python train.py --n_kv_head=2 --positions="rope" --rope_fraction=1.0 --init_std_up=0.0223 --beta1=0.9 --grad_clip=0.5 --schedule="wsd"
MLP neurons of a small language model. Each row is named by its layer, matrix (gate and up: input weights) and neuron, and shows model dimensions 0-191. Each number is 500 + 50 x the weight over its row's rms, rounded and kept within 0 to 999. Numbers have three digits each. A neuron's up and down rows have the sign that makes its largest values positive.
Before each neuron's rows, "fires on" lists the tokens most often at its 100 highest values on Wikipedia text that the model never trained on; "fires after" lists the tokens most often just before its 100 highest values on Wikipedia text that the model never trained on. A number after a token or word is its count.

fires on: "1" 79, "b" 6
fires after: " " 76, " (" 5, "\n" 5
L4.gate500:436507506483481461523471508518552508537441483409487399504454504509469519533487481511441507501432446452604506501506582498605541510515489537521520492478539528381430454466509481520559515582443456520499405432450544452477491451498580471448489546556456495622549484548488442441492511494488459447484456474444510522507550552424583450521543545513466527622479555480485409550468590488503551485498527432524586423445427493568442519519472528509441427512509585506600548607527437524600499491507516568544384524410571613480550488471568480490586519346467533546518498541438416533487507501446464493
L4.up500:502525466537481474553577514510442476558560491601457517608455485541419416573508522558457468511541437560440438492539491502482541486518520439414510553526474360522571511507484517444584434426410396464434400457488538484557542505500510496472559578498487544515548551461585514413535533527452493438485489499477486455492425509601538447515443536532561497469578491474576534434589488459586488448425515476507461445507589591522487414515451566437488573450437476559478500546520507482508546424479486543493554485486539423503508520521471560487567452521387381476575519489462533459507421485485379460

fires on: " they" 25, " They" 17, "2" 11, "4" 11, "3" 8
fires after: " " 36, "." 16, "1" 11, "," 10, " |" 5, "2" 4
L5.gate360:601527505551434454502501486491507410406415471478542527537499459471513550536488465461436503574480423459537499428647509509596529518537385490445513524479482499572452511520492494522503557546534552502469511480464478529503587502476463455523574407559510525524545383536419545607471463504450512376500433548544515443388389480526568553476444590567462446592462475489522504512511468427494521516557552461439497504496577489491470552471545584434452523567500534533586489562585494556485471584500515503573531463483573503539564449449486435496525403563523450443449477555455431552435463545498472556
L5.up360:583476488464584453466571479464490405441494573476428445535438454546574467488406482477432473595536497532469548553565504540483545524470323525456463620531480499530474490526437507533559470451531572530480484495531505526385514536510493477437535429490533478420491469467520469506427346465496525450491498587539509519432492471426433493483485550462467468520539524524457383536488503473527544447435485463534513433468565477479543505518593553551548511463561473475526439531477499525462461476469508568596536476557469460553402461492521550599532434548650460589543524591507545480500420518444490506

fires on: " they" 46, " They" 22, " she" 10, " he" 7, " we" 6
fires after: "." 21, "," 16, " that" 7, " the" 4, " but" 4, " as" 4
L4.gate359:539514517566497460512454486576527423434469544466555525483506438436462500527499505435519506554581523546557476516495502499567584578494420475498417431520483492513554550443556525520503468464450455475398491476539502444546604498495442482515581548612444437507494572527574447434548497512592584465497560511530523469519522545524549388529506499537450471436497555506440547525574512514560503503496469477546485442536558475618402573548442540561548533369422525499522528487487598569504497562469431438539558504448622538486448512550439433517348536485527424493547547528584579444527470494513455510
L4.up359:544592526557474459449499544528482466437510438473477508564470496573538542517550343498605493414415503533492511563546488409409518557432410478494507547447489536507454572599465494557490605562540524518450548562474500420500501487462499487513557497517470530539500413553603467491536459497507511534478520443522551592512475520447563557510534444434466394574424535594506466511522591568497472453519527462530536432522443505498519493445566564532500523475611499513516543451550579566433463516482509514461447569500416501508517549582519473470497502568618575534426549444578466485494457563593428533

fires on: "2" 16, "8" 15, "7" 14, "0" 10, "6" 9, "9" 8
fires after: "9" 15, "1" 15, "8" 15, "0" 10, "7" 9, "2" 8
L5.gate14:465567414398510441563514505496542387476497523449485455427529555434465451413557416581489502514423468552461522446520512499392492482468495574454583551463470524445523477484448447541517558553530498551575521434549514506598467456492460601479453552551549445411516522507423428526524406582481539499538488505425503503494522564498543519473435578454449583517415462488527450500495496560578425438446428462507465553469529524524448558467547478545429449435504578541535484500543493528540539499527445525493573525544486486473500393390529480492482498459473508534471491525588395588500436337460472529
L5.up14:478415481444470473529443440476555444513527517465381443411501588500495542386458390592543444504535465565484429510512485500482543506518446508502567587434478483512446528547500486624527419456533519476496509457533566498517352513483482608488451548490557438446483524494434497547536458523337518499519431566518469416493566512516527507453519518501512504520450461480637425478498557569501466495451397424470471453449473596503496513493537497497472463554508481464465467488514565493508479416482430518477565464476469488465520435522465604512457505539466582579461435530548438551532517391420560463

fires on: " ==" 32, "0" 12, "6" 9, "5" 7, "," 7
fires after: "9" 13, "1" 13, "0" 11, "8" 10, "2" 7, "7" 4
L5.gate128:488518492410504499573438451539560461548491447545494524488549432480480472458450433555492421434497505461405529447551420489429522520510488576579527513480421565487469449484457519452473550437521551486392530409502441443496477469525509483464573466459505494467540521489411514540587548576429506491471559468536543549508352530509560499516526550477490552410460431483497528527480523387587455530485458569571541513504464478528448466582499465566418531495504540535490472442531495521536413446504405475428516543464513366491530495581401492514445399565397467533548482455496469617547450389451513474
L5.up128:551477553554509474500469574497410484567503614530512467514502493465494492501551452524381492437517556513449569526600468496489513435453554587610503505549450461453554531572556551550426578447493468450513450529511505469496444446520455511463455533400495617447541504498518465515579534469483423529554464570485475489497528450510516462423521551511472549492437501514553487438433561474524506496550474443621496567589435509390527496512549375482417531620509503446513488502556554534395539455470496510521562426540479528472484475544437519587428505543452492647563523449473533512552502613514455526

fires on: "7" 27, "8" 25, "6" 11, "0" 9, "9" 9, "5" 8
fires after: "0" 28, "9" 22, "8" 11, "1" 11, "5" 8, "7" 6
L4.gate328:425540481485502506487490489611545549428559548541550551504446517505440402454548516529489557518460554535524460394506514489512517493477460494444480468486397466498515478522508536476517502537446433534385458504502539575454488534575586521513521511554526419505573452432497446379463476497454514512441396527431512616497539501562546537492457496507429517499484552482512408534496515530666543432527437434464615571547588467538427510466553497509484478451513554560540470529546491454551488452516460402588478566537490497421559443438505547501481508477363541404516519544457504494518493382479400515
L4.up328:520460504473503438613591519516558467563573544576525479509454508459467528491562573519416502512560476478468426460461459484445474564460401460548419547491481472452559509409535484542570561549534535500532533501455509532468369520462500494521531575541464494478568542477548535533500396496482488568547441477512433581560461615474388462477486479484598514499480430637509492518537543517535472441536485456457558447550497576444443495490557397511396414541370445439500535426550495455563537502509510535559529573507477459440505543436506531523479500545438515423447496472540499464449541440480449387

fires on: "On" 33, " On" 18, "ole" 9, "unt" 8, " At" 6, "ill" 5
fires after: "\n" 30, "." 21, " P" 13, " p" 6, " m" 4
L4.gate137:469461557479487526478586574498446549472452549498543551526456446591520523482515439487472468473468472384424505457507524533424417448488559508495467580654490458569488513539463467537444491533424521440509507549493485487542523518439553570481489529507544425496432466472511477430543504519518539455521557482470578557478419503526458434424416449507494500457514544588538508545556429520499414373541503528501493504433550488525471525497464561520499529441469487488504513511437479533475501438489419584589461585481539520517492467488558611475628435397479520565667414563452594468480506552479468603
L4.up137:432505436486495441386505543581563564594605491478562511509496503522519456465394508514449548509443488460488413537406506594503529519450495531491518538522559537559564493474452538534490500527518584494484519569462398493504530486480546449558476542485568534412556471485515513584563491453552482608483552549536514495478382557496513446388478548491530569531438484567430444582497538527464493500634504521510511537464564485578553603517525557513473462554472523472610539458488497450541491552573460420478416590527529599553525563514493502572478472469450614525536427499458509517461435508449424452

fires on: "2" 40, " season" 9, "unt" 6, "3" 6, " score" 5
fires after: " " 49, " p" 5, " C" 5, " b" 4
L4.gate444:470564455522530560461489485553518483525505507463444454572527475600466517513476499382499413554464494460490430465547493493463513477513418467523470540537492530499527499543339531540480465452552507544404544553558514526548493542514521458581533536522517497570502407426508390482507463484522512486471528409469558493415549378464410621513593615510547558494478429492522372525482588519484538449459617535649594497537500522553466530570500579471521567521532478490525527498484503556604498471448482502453463520491451525440536507559548543513547470483414536541465491533519553473563443524402475511
L4.up444:443471486493524462513519370550486528520604510521518520480384418472430447521491565530588374443461518534540462480425529511552430454453536521484536591544465500502562589500431541570572412387610538420460485480479526557528484472440587543573363530527468482470557514467461474549496466531468496542480619490438566484465456438509520488559503543519443512522530576558491411507495563566521526424445578495454473504468505501546449498481503559531544454444496583439509536549511442553607480552460391554542476560546534541474493553486464492534530508454502573532503443528470470426466483531508568577

fires on: "9" 45, "1" 18, "8" 10, "–" 9, "0" 4, " " 4
fires after: "1" 47, "–" 14, " " 10, "9" 9, "|" 4, "0" 4
L4.gate382:486458546546440400476517529437437460535494510519581446522485427477545552558568473529460571502518451466455502407477553505509474413522464540430480513506472521590525526532462443479486549645552506542503573432448587499504488508515522412506462520528482471447570506511601383451484469542553587517471423502447492393446580443545543430512535504480543529550510412565567497471538446518449570520538543599489498613530515593468524513516513468542507449504451568501567541489566591573522435532510384529513501519483579558424501498473557572445562519471524577574534474562376487549466476514518477558
L4.up382:578512567579497498466525497490526551512481469490450447538507477381539364457407470498505561451594527456521569444550435460412485502503573517476516475513488501500413532512505584535496377500524536502477579535510547432503564495453483459462555500514615448501467506528490446579598415466510565541490498516547534450425508478454457487449513497440466474557573452544450597485513510516530388515508451557487486473471502460641486453459488464492578459499475436466541495496498590539504492475553540518503398471472431404479432448533550503535435532588474593498435457644434569477439515458550427501

fires on: "9" 47, "1" 11, "8" 7, "2" 6, "." 4, "ied" 4
fires after: "1" 50, "0" 10, "–" 10, "9" 5
L5.gate169:523570451490540521414487523388403434423534568505486454464524497596514519485559514422464489424452534448469499460513492592472434504494493481510424482487422486549440539548401557475500510586517537602570493443476510507521578516476523476535534487547451498584531444499498550446496433524482531475553456414496524505547479415543417529493447524513485523496594448429544521514546481556573453582426454596551476575536523518447497472421566445592529590468485542615532605525447525457491486442559504536515468524525371433567486485544507533380544490615445570464467512526487479512507534468459424547
L5.up169:542440572591371439566570535523475528537409484497538413454430498489531510514462514609520556545376559527384529512519487449467566534396467392575524558513477507483445491464526431462501468448422492465493554544565528520496500541508541414482537522449487521459434535555498494499528428506516495489517484513507448400515579495497483503521464620485544506589462514463443485474486534526510418467428400501455484428590495419500465480542474488473510545512447431423494432532532542448556629574528529566453506422398479476551419546498467498425487492495466480466429529440519459503462485452375459521

fires on: "\n" 54, "2" 11, "1" 10, "0" 10, "+" 9
fires after: ")" 26, "0" 14, "2" 10, " " 9, "\n" 7, "–" 7
L5.gate295:451530512361497543498504540537531501472510465499551460507493470554551485510493611510436496492471509514527486529540481560479534501530487636481516592480527526518487525527393587522524381610488474538528394493523536466511508505490574482638449460553497452444489475593394474492427521551492533549579494478520519488478533441552504543467411540430488553458468476464559560534485527407529527544446470460438543503453571467502330525418464545457480544499542562617442501493504469421505515563538470515553532550485407524610480466479497464436519515463559528515489510528447542441580450529532461641
L5.up295:540491453494510555436591478552529520447525621370480500485450493563500548544445482483492447508485398395469481508496474541513510479573472561539583568537495494508419505475512476478514538475505477501472497567435487517448541496419450443552605514568566524393520474531473513496504570475635588462464569381521508516440503561444486463525551496616441508563566442475491569513471552443477602567460495389560502417496457517519527545541528525580550523566580533549466460496419483379532485493493527465527533449558520456500475421470469581426547476601469496495574453428425504516525476484451510502

fires on: "8" 23, "7" 16, "9" 15, "6" 14, "5" 10
fires after: "9" 43, "8" 17, "4" 8, "5" 7, "7" 6, "1" 5
L5.gate504:467558489490521472561465548531532489574476471558520486498479465584542515517480542563482526416526428513549471490450509517416487481506552611585476586427554570593456465433450433433463449549543454528494544396508520476508550528574413537481422484540461443446540536452529480469570424480394469506595478552546529567461542536583562500527523588443504590468394517542501450478543515607562540489424426492572532553523512500504459490522493574585418516474442562512460481526589587461436432510540483470494480494575492518479580429571504482520464489514510554513524381569506484544552427391498513560
L5.up504:537429476462533461564465509428537469520552674477447469548464611555496523389509452550504569571522529521559571457446444463487537469556445456509464506420400531472507478566489447512565565511567494391529490510460491448507499444529438498471504588505567478458486583540493452450503512565415461500573538446582439436450502466496530393459488478464499488462454582519615500535414484583490391404548441499463479487457510542429416473495471505483430462478464495504557465520521530514516381455534466454445423497458439448514441494503541566509592472440505548502463523434438550571518527432506452499

fires on: "1" 36, "ib" 7, "arm" 6, "ph" 6, "b" 6
fires after: " " 36, " C" 9, " H" 6, " b" 4
L5.gate59:492505515492468481438552516472474430487442469530522454546444459568500487479448606548367530563401525417479493459451559478622444379529511421470554486539357503474517518468455558484580501544439536534489453453450456448448487541474563458403509449519546454550515452480503462516499477516571483407412457464525561481503399508489503518536566613527469503543532450519514406470462492420481628402504372473512496578442483547423511474482432475505507523519550538496550556469509537423497483433524562432461465566432588553382532485473510461478480476486557474486480463514487438526486546444464469515
L5.up59:489399464461430522496504524483513530467462479452492585484479375526552482398444517517404482488501398542486528529612475525482495491560466520464592569473473520520525488501555457462554402425547503431455434518521510523476534430555535484590391496518507511578528481462478489403473594517617529484413377506484520509520482476555488478467491476512486487510550469509510494447460574423621481513547489508536441434464444450465508541523449559594569527499476485465552522438419526453485449404582476561514571629529454497491487595467539469471538527490508504489546363451400466423511541513449455484

fires on: " On" 26, "On" 25, "In" 20, "ut" 5
fires after: "\n" 45, "." 27, "ro" 4
L5.gate230:543422457493556446408577504518497440498512416475483562460523488623524561560538464489507479485446504502469448522534561570536585490382499590573572544524577572546487610453492544552549576519537582513585490476424557519509485485489514456581527527528543434444512537512444494558506490511562489459472549504495435524453502507468423497480441505447544479510549518468519499579547488551486480476471509514492429465366571565467513559482515390465609460510484525489548497452523626543522606562392416528497543525446496463507498374444514447464593421488573489510538514638507493519491489534481524491
L5.up230:545448409470525484468538531524498487599513480607510504490517497508463492545477475511496476512443448472485453647460557544483529434477435601554526590546619577604581498467482547512507510454467504482480441436492579564471578552475578524487354488496599539463474492453439420533486480524470478399464531482444469493427448493430523517502509485501544518506472529461437457535507492466481496503529575427584556512473507587434521499550504476444619473533501523512525432586549476513383612544492498477498501538468563422522478532506439448507591444510627501480516441590513558569536463505525404526